{"n_layer": 12, "head_dim": 64, "d_mlp": 1280, "norm": "layernorm", "norm_place": "pre", "norm_eps": 1e-06, "positions": "learned", "init": "normal", "beta1": 0.9, "weight_decay": 0.0, "schedule": "wsd", "decay_shape": "exp"}
MLP neurons of a small language model. Each row is named by its layer, matrix (up: input weights) and neuron, and shows model dimensions 16-111. Each number is 128 + 32 x the weight over its row's rms, rounded and kept within 0 to 255.
A block is one neuron, or neurons of one layer that tend to fire together. After each block is what it responds to, as a language model described it from the Wikipedia text at the highest values.

L7.up470 [135 129 168 113  41 144 174  97 144 163 138 111 155 161 109 110 131 142 160 155 151 215  92  63 187  97  96 105 125 133 121 154 120 126 107 244  88 148 122 137 146  85 111 133 167 162 105 138 118 175 123 121 140 136 153  88 152 185 147  98 149  97 144  58  74 151 155  96 103 133 160 116 177 173 126 116  97 129 106 127 110 108 122  91 157 162  91 116 162 193 148 153 140 122 107 114]
L7.up846 [174 165 130 140  68  87 126 144 130 154 148  84  86 159 117 149 110  62  90 172  98 110 119 128  79 208 120 166 133 119 157 130 162 151 149 139 149 100 113 159 109 154  87 111 154 153 175  85 132 120 154 145 148 119 161  93  89 154 200 152 104 140 129 125 184  80 117 124 132 147 101 149  86  83 124 111  81  97 128 188 148 123  87  61 149 153  79 134 110  73 154 134 126 174  99 123]
L7.up945 [150 179 157 107 160 141 141 141  91 165 120 102  49 149 152  80 147 148 117  59 132 141 127 148 127 130  69 197 147 153 155 133 117  87  95 137 136 152 139 136 116 160 149 155 156 115 189 111 170 180 144 155 117  79  71 137 152 185 176 140  73 131 165 114 130 138 131 113 162 115 161 106 147 164 129 123  65 124 101 165 105 124  96 175 143 144 189 110 165  96  86 144 198  95 135 101]
L7.up949 [162  97 169 158 116 155 149  95 120 145 122 108 167 121  65  43 238 174 158 113 158 101 123 186 124 134  68 163  81 162 160 151 130 140 148 154 132 135 150 152 200 144 100 119 126 195 127 125 117 139 129 206 175 115 173 102 134 137 146 113 167 130 139  51 101  99 122 140 120 147 142  87  78  89 141 140 148 161 176 129 115 209 131 140 196 147 106 108 146 181 155 137 138 127 132 105]
L7.up991 [156 102 133 163 147 138 164 134  79 139  69  55 126 126  86 149 152 132 167 142  95 151 160 117 115 145 139 141 120  98 117 134  95 195 192  59 182 114 147 148 142 153 129 159 193 176 114 133 137 136 116 150  73 147 158  96 213 186 176 178 115 158 142  95 136 112 123 140 145 171  82 141 109 146 138 139 114 200 113 140 118 147 168 128 106 143  89 124 105 134 187 156 145 170 120 148]
L7.up1003 [130 127 133 144 168  95  94 180 152 142  65  75 119 135 123  90 150 154 149 176 119 145  70 124  72 103 146  98 217 141 157  97 117 102 149 121  51 125 143 105 130  62 116 100 129 137 159 120  86 149 129 167 155  96 128 133  53 180 164 129  95 154 189 109 122 171 100 138  99  77  74 144 123 146 175 119  73 187  64 128 120 100 119  72 143 144 128 145 122 138 205 110 127 112 114 101]
L7.up1014 [105 105 116 114 137  95 145 141  81 197 126  94 114 139 130 126 126 141 169  78 172 166 147  75 138  96 116 128  97 177 114 144 163 168 121 119 119  85 100  70 115 134 146 106 162 111 136 105 123 119 121 107 173 109 147 131 170 154 117  93 130  90 166 129 142 147 130 154 124 153 145 111 125 143 134 122 115 108 130 110 163 135 107  43 128 116 111 165 177 122 138 195 128 138 103 168]
L7.up1264 [ 88 125 140 129 112 136 121 213  99  91 121 139 132 191 107 147 156  81  85 151 142 141 143 137 133 126 146 149 182 121 134 126  93 110 175 151  93 122 128 123  75  64 141 107 123 114 143 154 144 120 169 152 145 111 123 172 141 206 183 145 153 124 133 140 133 157 142  59 127 172 152 107 135 122 122 130 116 158  82 166  98 177 100  79 155 201 116 100 108 167 127 203 137 177 130 122]
Description: Determiner after career verbs. Possessives and articles right after a verb or preposition in biographies, such as began his career, made his debut, received a.

L4.up1131 [126 137 138 143 124 105 149 136 140 130  65 141 146  93 135  90 139 170 113 130  74 106  77  82 120  88 138 149 121 116 116  91  83 109 227 129 156  90 112  72 126 108 121 125 149 167 148 140 151 112 153 206  63 140 151 152 191 165 157 130 108 116 197 168 155 182 129 105 139 122 125 118 132 112  72 154 137 209 110 143 106 154 153 100 136  67 188 115 116 113  81 148 107 167  68 149]
Description: Word-initial fragments at breaks. First piece of a split word, mostly at paragraph or heading starts in Wikipedia articles (==C of Career, ==S of Seeds, c of census), plus his/a after made, played, signed.

L7.up24 [120 163  67 139 172  96 218  97 101 209 146 139  76 212 108 114  91 137 142  64 124 155 140 141  99 123 116 178 160 116 135 142 130 188 153 135 143 101 141 119 161 106 148  97 138 171 162  56 136 153 124 169  89 153 187 137  91 144 149 100 170 134 151 130 151  99 129 153  70 101 108  71 150 106 129 188 110 122  36  58 129  97 149  94 133 111 115 119 123 164 137 133 104 113 146 169]
L7.up484 [169 135  66 160 138 123  92 104 126 161 115 143  55 108 117 121 167 117 109 162 151 148 204 102 102  95 144 139 173 122 186 127 184 144 141 164  87  73 118 132 181 128 127 117 160 143 120 110 137 207  92 129 171  75  99 139 104 158 112 115 118 139 161 108 124 148 111 125 145 132 145 118 172 139 105  74  60 132 114 200  74 161 137  63 122 104 138 119 103  97 122 165 200 142 159 143]
L7.up524 [147 127  86  69 173 148  86 115 159 169 138 108 104 171 142  83 126 154 138 132 132 154 130 108 110  99 127 136 201 130 180 108 146 162 125 145 100  91 176 200 122  76 136  82 131  82  72  60 131 123 150 117 149  68 126 198 125 158 123 152  93 132 182 195  98 144 143 154 192  95 104 121 126  76 154 163  89 181 128 115 116 162 117 179 204 100 146 156  60 114 142 148 131 112 112 150]
L7.up625 [128 120 119  99 114 120 144  73 104 167 137  89  77 188  79 171 163 154 136 134 167 181 133 137 130 125 105 199 174 182 159 152 123 165 119 161 152  69 185 117 104 135 208 105  89 134 111  90 118 176 134 192 193 115 118 118 130 155 152 118 101 127 148 120 101 177 162 153 138 135 128 116  86 106 174 121 102 168 113  67 126 162  73 145 151  79  86 152  88 118 115 137 134 101 127  87]
L7.up679 [137  65  85 101 147  95 162  79 128 182 170 150 151 115 148 117 129 149 114  77 107 174 148  47 104  71  99 165 148 152 116 134 123 167 138 132 105 116 174 106  99 124 152  97 155  97 125 122 186 160 174 134  42 101 193 127 136 174 158 123 121 118 100 151 143 103  99 108 145  94 171  92 162 106 155 176 145 104 159 120 143 116 173 169 138 174 112 153 130 101 117 184 135 109 168 152]
L7.up749 [147 111 161 137 175 140 110 191 114 151 122 131  97 150 118 100 161 164 126  68  90 116 122  95  72  92 141 145 134 147 151 126 103 182 120 129 162  94 149 156 146  95 174 115 135  98 133 128 151 143 149 107 154 125 152 128 164 147 141 150  87 118 179 133 129 139  96  95  59 181  76 125 177  90 131 126 108 148  86 119  94 152 146 127  95 115 120 110 141 162 144 125 153  69 124 204]
L7.up751 [101 160 106 111  84  80 156  48 125 177 109 148 126 183 146  79 108 114 128 179 132 161 164 104 183 105 125 152 135 130 145  92 165 133 113 127  92 136 144  94 113 153 169 111 120 155 157  68 163 140 130 138  95 111 142 160 147 129 120 148 142 151 120 117 183 179 153 142 134 178 140 132 110 134 134 137  62 161  93 118  45 126  94 146 167 137 135 143 122  96 158  79  99 141 145  10]
L7.up819 [172 147 196 144  72  49 185  51  85 194 120  86 134  90 103 164 155 116 149 180 112 116 123  93 143 170  74 188 146 155 127 176 153 149 124 139 143  89 145 120 162 136 199 103 147 129 135  74 155 192 142 158  92 173 140  89 108 147 108 163 174 137 118 118 110 118 156 144 116 181  83 125 232 120  93 123  66 162  72  96 110 168  76 155 151 110 137 138 113 163 116 131  81 171 143 126]
Description: Start of dates in narrative. First digit of a date after on or in, as in on 25 January or in 2013, plus sentence-opening In, As or He.

L4.up969 [140 173 141 155  63  85 179 133  95 133 143  39 139 107  90 104 115  69 156 142 144 175 114 126 134 103  92 176 113 122  52 152 140 159 125 115  99 107 217  81 148 137 158 126 155 152 128 114 143 164 106 117 177 153 193 132 187 159 106 190 176 133  75  80 130 154 159 103 155 138  54 164 136 152 125  78  95 143 112  68  53 101 106 112 115 153 194 157  96  98 193 162 144 150 144 108]
Description: Sentence-initial function words. First word of a new sentence or paragraph after a period or line break, mostly In, On, A, He, often opening dates like "On 19 May" or "In 1994".

L3.up352 [171 105 105 124 167 100 170 121 124 133  93 111 138 113  95 117 202 137  92 133 117 124 170 143 111 137 130 113 156 172 181 167 121 128 129  84 148 103 160  94 163 118 179 112 167 181 138 130 128 156 169 152 149 141 125 145 104 156 161 143  95 110 138  81 164 109 110 122 168 103 102  92 103 114 147  94 146 100 121 128 133 186  89  90 107 133  74  95 103 122 115 112 138 135 172  65]
L3.up421 [198 132 141  98 177  62 177 105 105 172 117  74 102 104 118 117 161 134 160 124 182  74 133 166 162 185 175 159 150 143 120 107  96 173  98 148 142 132 194 122 133 138 149 103 144 153 123 187 178 134 153 119 146  92 115 128 149 114 125 122 177 132 180  63 154 175 144 128 139 123 135 173  73 119 172 165  87 147 108 116 116 203 164 146 119  91 170 135  84 175 179 108 207  74 101 132]
L3.up583 [101 134 138 123 136  46  70  76 135 131  76  97 121  74  81  92 107 171 120  88  94 114  85 138  80 126 120 141 156 177 123 160 113  85 131 123 219 153 210 135  96 163 192  76 128  80 129 100 135 138 138 142  62  58 186 136 160 163 166 139 154 140 147 138 157  78 133 110 168 104 128 125 172 155 152 153 147 124 128  89  67 113 153 102  96 127 166 123 133 139 146 141 185  43 145 168]
L3.up631 [164 132 114 149 194  78 190 183 142 174 113  77  96 111 141  72 121 124 190 129  73 144 147  99 148 155 122 115 143 186 109 161  95 167 193 130 125 126 124  91 173 119 145 135 100  66 122 160 128 127 122 123  87 103 196 106 202 117 171 145  89 104 207  89  92 119 177 139 176 176 131 106 118 106 148 105  88 111  89 142 139 143  98  40 130 136 188 114 149 141 135 165 138 163 106 182]
L3.up895 [128 111 114 124 103 124 130 144 176 160  41 105 161 139 111 117 162 110 114 150 121  62 139 150 124 155 159 126 198 142 212 154  88 126 248 106 126 127  75 104 109 106 174  64 133 164 112 157 128 148 184 147 105 136 159 123 183 166 196 131 143 194 117 151 115 167 124 151 114 124 156  86 129 115 108 109 131 139 140  94  69 154 136 115 136 183  66 190 151 155 127 197 163 116  66 110]
L3.up993 [171 172 151 108 124  65 122  71  69 134 131  70 141  67  88  81 109 164 106  58 120 113 133 117 125 160 146 103 124 176  85 135 137 144 104 103 181  86 129 152 114 119 151 112 119 180 118 125 190 149 142 111 110  96 150 104  99 148 150 141 121 116 192 142 168 144 137 136 169 114 117 157  55 120 144 160 120 128 104 148 104 213 163 111 131 141 128 128 107 104 125 118 126  73 209 138]
L3.up1015 [126 133 170 165 132 102  88 147 135 101 138  96 128 153 124  68 168 116 157 131 139 167 129 121 108 103 124  84 158 166 127 122  77  89 159 153  88  84 154 141 158 125 167  39 199 167 121 160 146 118 174 143 131  64 132 135 168 161 188 143 102 127 174  18 163 159 151 137 139 126 176 122 152 120 136 120  76 165  49  69 155 154 121 108 120  70 120  89 165 119 110 116 127 101  90 210]
L3.up1023 [113  79 176  86  88 129 143 119 128 157  93 107  99 105 127  91 190 142 202 104  85  91 128 192 122 168 145 165  87 147 156 127 121 132 145  97  90 138 196 140 152 190  99 171 110 186  90 142 101 109 133 112  72  80 127 125  92 186  97 120 118 174 149 114 105 112 105 154 163 125 183 176 110 146 127 190 136 182  83 117 122 109 118 139 102  69 119 147 163  90 211 136 117  95 134 118]
Description: Possessive determiners. Possessive determiners and 's after verbs or prepositions in biographies, e.g. his mother, her family, in his first year, their academy, its former.

L7.up135 [143 126  93 133 110 117 111 113 119 170  96 150  73 211 114 141 166  99 128 118 141 171 148 137 147 106 150 125 160 136  92 117 179  38 170  97 156 114  95 108  91 125 126 137 142 101 144  99 141 156 186 145 130 124  55 138 148 140 153 182 126 131 127 129 147 129  69 141 164 122  89 121 141 125 162 123 110  98 166 135  86 111 104 128 139 109 130 164  83 125 117 127 135  94 160  86]
L7.up371 [139  99 140 154 100 167 151 148 124 158  98 121 112 180 134 165 126 132 176 160 158 151 111 102 101 154 154 101 169 125 152 152 179 111 127 179  89  93 141 104  90  90 129 149 145  57 155  83 181 145  86 127 159 145 195 150 176 131 108 163 134 173 178  73 153 134 123 115 116 132 120 124 157  80 134  53 142 124 134 133 130 165 128  78  95 148 136 120 135  81 134 134 159  84 118 134]
L7.up593 [129 110  76 115  97 118 146 124 174 149 144 118 126  90 177 140 132 167  98  67  96 119  96 102 116 169  97 158 120 109 116  92 152 140 133 157 115  98 176 100  92  59 136 128 180 124 131 131 151 157 155 114 128 158 172  81 159 129 125 136 115 134 211 142 154 123 127 134 150 170 102  92 121 125 179 131 186 138 134  94 140  88 153 149 106 110 164 188 157 122 116 153 165 101 167 104]
L7.up921 [165 175  95 104 116 140 172 120  93 155  94 119  94 155  98 123 204 145  97 157  85  95 130  78 139 139 122 148 130 140 184 132  94 161 149 197 166  84 201 113 113 182 117 135 179 149  95 206 172 121 124 130 177 139 144 126 133 154 112 125 139 130 111 113 136 182 145 131 177 117 105 148 135  93 153 212 135 110  86  99 138 100 155  91 200 162 120 116 127  86 146 156 135 111 167 178]
L7.up944 [128 143 135 142  86 112 142  94 154 163 113 181 168 176 146 130 112 119 113 154  54 196 150  67 143 193 105 137 188 125 154 115 147 130 148 113 128 101 175 167 131 152 145 141 180 143 110 124 159 126 126 170  98 175 148  82 145 124 179 151 160  84  98 188 139  86  95 131  87 110 133 102 133 131 153 162 154 115 174  87 102 129 134 121 100 148 170 163  92  69  87 141 167 150 167  73]
L7.up1059 [129 133 151 147  98  99 184  66 161 171 120 152 131 121 150 162 150 152 111  43 147 122 147 145 160 190  76 186  91 177 130 130 185 191 152 156  58 175 147 114 153  92 122 102 144  59 161 139 111 153  90 114 164 121 134  83 113 151 135  80 113 132 137  93 158 152 162 112 173 146 124  85 121 108 101 120 151 128  89 148 126 131  65 169  80 100 148 213 107  92 134 144 125 159 118 167]
L7.up1192 [161 159  80 124 166  68 135  81  92 174  90 141 110 107 165 166 111 158 140 137 139 176 121 127 114 163 116 134 165 134  91 173 170 142 149 116 126 141 166 113 171 140 130 122 172 111  50 103 123 138 138 137 121  99 150  66 121 187 149 118 120 191 214  82 131 141 179 135 110 193  82 124 170  61  92 107  90 138 115 135  48 146  96 122 167  85 176 101 166 120  89 155  94 143 127 136]
L7.up1193 [ 83 140 155 134 139 201 126 129  87 152 108 122 101  89 116 126 190 159 108 112  81 153 139 128 122 162 175 105 106 123 115 183 115 130 168 109 146 126 195 171 139 168  97 139 115  75 126 129 107 156 143 151 157 137 120 127 118 162 155 184 184 134 195  64 124 161 130 138 102 215  93 184 146 104 123 102 122 102 148 136  81 168  84  94 120 119 117 138 179 128  93  68 150 142 159 157]
Description: Title "of" and markup. Fires on "of" in title-like "The X of" phrases (The Art of, The Siege of, The Family of), and on line-start markup: table-row pipes and == section headings.

L3.up7 [157 133 129 113 102  93 128 152 223 137 102 103 122 140  94  81 110 130 187  85 132 157 114  92 171 109 104 123 113 127 115 162 168 153 176 132 184 131 165 153 122 123 138 167 101 130 140 111 178 143 131 155 181 156 155 136 130 134  89 145 105 150 101 136 144 126 159 141 104 165  83  87 119 120 149 120 152 136 140  99 134 100 112 104 144 150 134 115 120 142 149 148 124  76 151 107]
L3.up439 [114  89 144 133 104 100 102  93 198 156  83  92 130 156 101  99 175 108 158  83 199  90 124 116 187 110 128 155 156 160 131 100 157 111 210 168  94 161 119 160  96 176 152  99 160  75 137  55 110 135 166 146 189  74 127 138 138 185 146 100 108  63 200 106 145 152 108 102  92 145  81 104 135 130 105  79 111 161 130 123  92 151  85 177 126 126 176 130 112  92 181 163 112 119 147 110]
L3.up525 [138  85 118 181 106  61 162 134 121 139 151  82 109 169  89 121 132 102 154 130 152 131  63 104  95 134 169 152 153 167 130 112 134  81 169 109 151  90 169 112  79 109 161 113 184 133 115  72  95 174  99 130 178 119 108 116 197 122 112  99 150  91 144 114  97  94 145  95  54 123 103  83 104 111 142 124 119  90 113 171 102 126  78 142  94  81 141 137  66  76 110 176 143 109 140 100]
L3.up532 [146 187 166 167 129  92 163 104 154 138  93 146  83 188  80 107 112 135 145 169 169 152 153 155 130 152 139 140 154 146 111 120 166 140 121 162 204 141 143  77 107 122 180 142 181 100 113 134  94 145  93 137 208 135 112 156 114 135 129  99 167  52 119 123 123 162 160 129 181 212  87 110 137 118 161 155 147 136 111 155 105 120  52 127 133 125 159 149 129 138 126  93 116  93 145  71]
L3.up638 [135 165 112 189 118 142 140 115  99 134  93 118 115 162 102  94 134 115 101  76 165 178 139 118 117 146 205 130 126 189 118 127 150 106  78 224 139 111 146 132  94 150 153  70 132 103 171 131 131 174 142 155 155 160  93 132  75 150 158 115 112 141 155 113 102 172  95 133 138 123 142 156 115 113 139 101 158 129 103 137  91 117 115  88 118 100 157 101 166 128 169 129 129 137 146 103]
L3.up873 [120  90 126  97  98 148 137  86 137 156 139 135 132  95 120 148 129 113 174 102 166 110 124 152  85 143  94 121 114 128 143 140 160 167 151 134 118  96  94 160 109 100 182 123  89 126 137  96  89 143 126 148 208 176 151 143 125 133 123  74 153 117 121  94 106 175 152 144 110 200 128  93 108 117 134 136 113 139 138 170  90 127 137 117 134 143 169 141  64 132 141 113 117  97 143 101]
L3.up992 [133  60 109 160 127 113 137  81 140 115 106  81 102 134 117 115 189 115 134 124 161  73  81 116 121 143 173 113 175 152 166 162 145  87 102 135  77 110 126  74 108 121 143 103 191 161 153 160 157 179 161 127  88 113  95 195 138 113  99  96 133 116 136  94 132 161 126 138 154 146 165 128 135 139 184 143  98 147 129  92 103 106 118 119 143 152 136 101 140  86 127 150 127 133 128  94]
L3.up1100 [172 154 161 136  93 148 134 138 120 113 136 113 151 135 124 117 185 150 104 107  68 107 142 162 120 133 101 161 146 160 138  97 156  64 121 145  72 136 117 112 166 156  94 116 156 142 145 219 138 148 118 146 109  60 100  71 149 158 142  88 124 149 129  67 131 174  71 155 122 119  99  90  62  99 167 166 102 125 131  78  62 126  61 170 132 116 155 158 112  75 138 121 156 117 147 161]
Description: Statistical data tables. Tokens within dense numeric statistics in place articles, such as census demographics, infobox density/time-zone lines and climate tables: The, %, |.

L3.up238 [112 103 152 148 174 167 124  77 162 152 192 161 122  98 143 161 118 150 173  84 180 121 171 107 151 105 141 142 134 126  89 161  64 126 141 129 145 144 166 148 148 124 133  90 152 156 135 145 168 139 117 137 209 122 197  84 148 165  94 153 132 121 189 102 139 123 174 156 157  98 149 126 155 101 136 144  98 112  90 180  97 148 161 117 134 105 131 131  88  83  96  63 132  90 168 126]
L3.up307 [124 159  53  86 166  71 164 109 133  92 136 162  94 198  95 193 155 152 103  78 111 139 154 171 160 151  96  96 128 168 157 110 158 143 134 124 108 128 116 127 142 122 169 130 146 122 142 113 122 134 128 129 112 162 123 123 149 180  75 154 145 108 107 195 124 125 139 117 139 178  97  69 145 150 116 133 101 192 116 131 102  83 104 162 160 119  94 164 120  69 122  99 125 120  94 173]
L3.up379 [141 135  62 144 140  79 135 138  93 120  85 122 141 144 143 147 115 163 133  90 107  83  93  89 149 182 117 126 120  74  86 198 166 127 101 113  97 117 114  93  52  98 153  87 164 109 151  83 178 114 135 165 134 151 120 200 133 138  86 200 126  67 101 183 152 130 114 122 129 171  81  78 158  58 150 135 164 116  99  68 123 163 132 138 123 120 163 159 188  83 150 146 100 101 106 163]
L3.up389 [170 183 105 110 159  93  60 128  87  89  76 143 101 105 195 134 101 117 150 104 168  77 143  97 119 137 144 145  87 142  78  94  92  49  97 143  83 124 148 119  81 112 119 145 118  79 137 115 153 152 114 123 153 140 124 134  97 124 127 154 160  98 158 129 100 181 109 119 130  90 105 154 165  72 100  80 118 147 138 149  99  94 120 136 124 125 105 163 168  73 156 151 135 155 160 125]
L3.up623 [124  97  94 164 148  80 148 149 129 115 138 129  90 105 131 189 119 125 181 144 116 138 127 123 158 106 175 134 137 146 173 120 134 102 120 132 117 121 174 138 110 127 211 161 140  82 114 107 100 136 100 143 185 131 124  81 117 158 159 138 144 135 121  86 159 160 203 107 144 165 120  73 123 118 109 134 139 125 146 134  74  77  95 136 187  59 112 149 147  88 135 154 110 149 153 153]
L3.up915 [142 161 104 147 126  99 158  89 132 119 110 119 107 181 122 181 126 151 132  86 147 191 135  66 111 111  76 165 150 103 117  83 162 112 159 157 173 134 198  92 115  87  68 108 119  12  84 104 155 134 138 108 120 174 109  99 128 137 113  99 109 166 160 105 130 156 161  81 115 124  72 137 131  79  85 105 144 113  77 128  82  95 107 133 147 127  91 161 134  77 108 167 100 135 126 167]
L3.up996 [147 124 139 150 154 107 129 135 142 113  89 114 105 125  98 140 154 138 113  88  79 163 128 111 145 134 161 155 181 145  97 135 109 121 117 107 117 143  98  97 197  88 146 158 143 142 119 127 129  91 121  66 126 131 130 121 206 134 115 173 139 145  95 101 109 120 160 103  89 178 134  88 158  85 145 153 104 110 113 109 111 151 153 101 139 102 136 149 178  73 145 152 119  94 118 139]
L3.up1231 [113 129 160 144 150 104  75 118 144 161 193  84 100  90 130 191 128 140 161  85 133 156 125 155 136 124 151 144 113 110 115 141 115 111 119  86 101  95 138 155  61 105  98 144 174  98 124 106 154 142 151  82 119  82 148 114 154 161 189 211 132 114 140 141  61  84 110 126 119 130 164 150 118  86 130 187  98 156 120 137 131  95  77 144  88  73 105 158 135 136  93 150 155 101 152 116]
Description: Wiki section markup delimiters. Opening === of subsection headings after a blank line, closing == of section headings, and | cell separators in wiki tables.

L7.up194 [154 180 174 143 211 117 110 182 156 131 130 103 136 162 145 103 145 134 188 141 129 101 129 102 141  88 192 142 182 142 136 121 184 142 137 107 126  88 155 127 113 150 134 165 163 157  98 113 168 138 142 155 218 138 114 157 130 126 186 136 106  92 153  98 144 134 131 140 154  71 116 111 116 110 114 133 122 146  91 180 145 140  74 103 118  85  85 143 155  99 140 113  97 130 119 137]
L7.up605 [114 108 136 105 101 145 113 129 119 169 131  75 154 151 130 109 125  72 166 175  90 112 151 129 113  88 137 122 178 130 196  57 140 125 185 165 108 126 117 177 131 194  68 114 141 171 144 120 171 148 154 206 105  79 136 181 123 114 211 154 140 116 120 105 170  95 107 145  71  71 151 132 118 164 146 146 139 122  53 151 143 179 134 109 148 131 143 126 150 123 154  88 120 171  96 139]
L7.up663 [160  79 149 123 107  89 129 128 141  92  67 140 119 130 177 158 136  76 131 124 140 170 104  99 137 138 138  98 168 127 149 128 123 158 169 125 104 112 135 109  87 158  93 129 172 118 131 170 104 173 142 113 182  82 139 183 108 147 110 116 114  98 173  80 158  87 148 136 153  70 148 117 107  82 108 107  95 138 142  71 138 194  86 119 125 185 157 106  56 108 144 144 113  87  76 186]
L7.up771 [133 158 179  92 139 109 128  77 142 111 135  56  87  94 194 131  85  35 145 125 166 104 153  91 137 196 191 161 154 167 124 147 113 118 122 187 127 158  99 123 145 129 134 117 130 136 173 110 131 177  99 149 183  80  96 141  61 195 142 121 126  54 101 111 106  93 111 112 123 106  62 124 106 140 159 128 136 151 103 137 139  91 147  81 128 133 109 127  90 137 132 135 121 147 187  35]
L7.up813 [122 145  86 133 142 120 154 176 141 129 172 139  85 183 125 114 137 137 158  96 166 133  92  89 103 142 183 170 151 173 120  82 169 109  98 115 125  80 165 175 116 196 128 104 172  96 133  78 128 153 117 150 172 109 144 145 160 136 129 119 104  72 116 116 113 135 127 139 174 108 178  87  55  85 168  62 176 106  56 177 110 156 131 119  73  94 143  93 118 109 184 109 150 128 144 108]
L7.up815 [122 109 148 119 123  72 168 170 117 182  59  90  84 175 217  45 160 166 138 156 148 120  97 115  63 136 129 175 187 155 154 149 134 151 123 141 121 140 169 182 122 124 112 176 148 177 123 114 102 154 110 178 138  91 103 108 168 138 143  93 110 123 237 121 108 150  96  94 159  99 102  99 136  91  92 171 120 178 112 130 118 130  81  25  94 119 167 160 124 107 126 118 142  98 196 164]
L7.up964 [174 145 187 123 110 112 155  97 139 149 112 180 119  97 100 100 175 149  78 113 147 166 145  75 133  95 115 135 128 113 159  83  98 170 113 172 181 109  89  58  62 157 126 142 144 142 148 121  94 186 113 108 143 101 113 152 116 134 104 192 127  76 175 112 133 186 118 109 113  76 167 186 106 125 113  80 105 125  88 166 143 164 100 120  84  35  91 137 109  96 141 143 117  86 152 131]
L7.up1271 [109 134 106 198  94 186 169 164 180 160 138 150  39 128  90 121 118 163  85 141 114 101 171  78 122 109 147 146 164  83 144  80 168 102  87 168 116  80 107 160  80 172 123 110 161 148 111 120 171 140 154 157 125 104 148 170 168 164 155 124 143  99 102 111  96  97 136 133 158 126 141 125 126 175 134 127 100  87 112 145 108  87  83 132 156 111 133 194 174 101 103 105  96 147 167  90]
Description: Census and statistics boilerplate. Connector or continuation tokens right after a figure in census, population-date and climate-table text, e.g. "and the" after household size, "-" in dates, "|"; weaker on mid-word pieces like "sp" in newspaper.

L4.up346 [132 197 197  89  62 138  52 109 111 145  48  68 115 162 154 112 116 145 175 135 117 148 111 109  96 117 162 156 189 186 130 160 120 103 155 159 116 129 148 132  84 111 111  92  82 120 135 103 118 167 143 125 184  78 108 161  83 141 148 158 152 104 164  69 125 185 105 131 122 120 146 148 129  90  98 143  94 164 145 120  97 120 111  67 124 126 157 134  91  55 135  61 143 100 187 147]
Description: Census demographics statistics. Tokens inside census demographics and statistical tables of place articles, such as racial makeup, 65 years of age, Density list bullets, Demographics headers.

L4.up423 [115 135  75 154  92  98  92 105 122 140 150 192  97 205  73 140 151 111 168 158 124 174 144  89 153 110 103 155 145 173 124 183 169 115 117 126 136  88 164 123 146 191 100  96 111 115  99  71 165 168 171 108 184 149 115 148 182 155 142 118 106 153 150  26 174 106 106 119 141 134  65 119 159 109 172  82 138 115 146 113  90 142  99  83 124  89 140 119 151 101 109  93 104 100 149 112]
Description: Post-noun prepositions. Prepositions, mainly of and for, that follow a noun or percentage and begin its modifying phrase, as in "33.5% of", "genes for", "piece of".

L3.up22 [ 98 115  84 189 107  56 170 106 143 143 161  77 118 128  94 101  95  88 133 122 131 106 122 140 152 111 155 114 133 167 149 125 173 109 137 132 131 129 138 103  81  94 113 110 117 126  85 139 101 173 114 117 116 105 162 138 100 162 147 150  67 146 139 154 156  97 144  92 154 122 176  86 117 104 157 103  94 157  89 134 137 150 110 105 111 148 176 203 186 130 128 120  97  81  82 110]
L3.up227 [112 132 132 126 120 108 132 139 189 134 164  83 103 157 118 124 191 143 136 124 157 164 146 110 177  39 143 155 159 137 147 137 166 124 153 132 166  90 125 168 190 134 177  68 183  94 118 135 139 148 152 151 126 158 215 165 186 136 143  86 131  97 101 155 134 126  92 156 153  88 112 110  86  97 173 176  90  82 104  91  78 129 104 126 125 106 133 132 130 108 166 124 153 101  92 196]
L3.up263 [150 107  83 158 134 130 171 178 152 156 161  70 121 174  99 148  80 149 191 145 128 145  49 130 129 113  87 119 109 140 106 140 114 135  70 112  75 117 172 116 176  90 156  50 170 114 197 155 134 146 128 158 132 110  86 167 152 145 139 110 107 115 118  66 150 103 109 109 146 104 127  94 108 121 127 120 145  98 148 140  74 130  69 158 134  92 114 167  65 108 120 175 121 177  46 166]
L3.up322 [112  94 133 147 139  72 175 129 178 192 139  84 131 178 136  67 104  98 151 132 179 148 123 109 117 102 112  82 138 138 103 142 109 158 121 117 118  93 119 148 102 191 129  82 147 140 152 160 190 153  96 149 174 107 185  72 132 167 138 159 126 121 140 123 134  92 177  94 140  84 113 121  65 149  96 187 111 118 131 147 154 173 136 133 174 101 170 154 102  73 117 101 120  69 157 161]
L3.up522 [183 156 148 114 183 115  62 136 166 189 141 100  80  87  99 122 153 170 187 138 139 103 110 107 164 120 105 196 146 128 170 145 129 123  94 157 118  80 183  85  85 199 131 126 161  47 147  98 141 156  94 123 136 107  95 140 101 106 150 138  86 154 133 120 143  97 146 136 156 144 116  67 162 138 100 193 129 104 120  81  70 127  52 211 177  99 134 158 141 138 142 131 162  88 131 185]
L3.up705 [125 160 109 116 130 143 147 188 101 118 161  84 132 131  89 111 135 124 150 174 193 110 174 122  90 138 229 140 175 154 139 130 180  99 165 195  83  93  96 167  83 150 118  74 166 162 188 124 133 127  87 129 213 129  79 174 151 137 208 148 125 124 114 118  95 108 133  97 128  97 107 122 106 150  97 121  74 120 135 165 108 149 100 144 104 156 114 154  97 124 111 146 172 157  77 176]
L3.up924 [157 148 163 175 144  89 164 115 160 125 113  94  81 163  74 104 144 194 153 137 117 113 177 147 113 128 110 172 130 131 129 168 198 119 156 135 133 111 130 145 125 122 100  94 138 111 117 148 119 127 131  93 135 103 140 102 157 168 168 107 140 139  91 147  89 142 146  77  81  77 134  64  86  80  95 147  64  64  84 138  39 151  68 116 134 116 149 177  91 110 120 107 184 101 122 174]
L3.up1148 [176 149 115 103 108 122 131 103 144 158  57 113 136 140 100 143 155 137 131 179 105 142 108 154  96 166  85 189 175 144 102 180  74 164 159 119 133 146  85 113 141 181 169 101 126 143 166 127 130 177 138 204 101 106 110  93  69 128 177 154 116  83 185  66 115 125 132 158 141 224 162 143 122  96  84 110 128 155 116 111  97 122  63 112 145 137 150 144 111 101 186 152 161 147 112 159]
Description: Year leading digit. The first digit (1 or 2) of a four-digit year, after in, a parenthesis, born, or a comma, as in 1959 or 2005.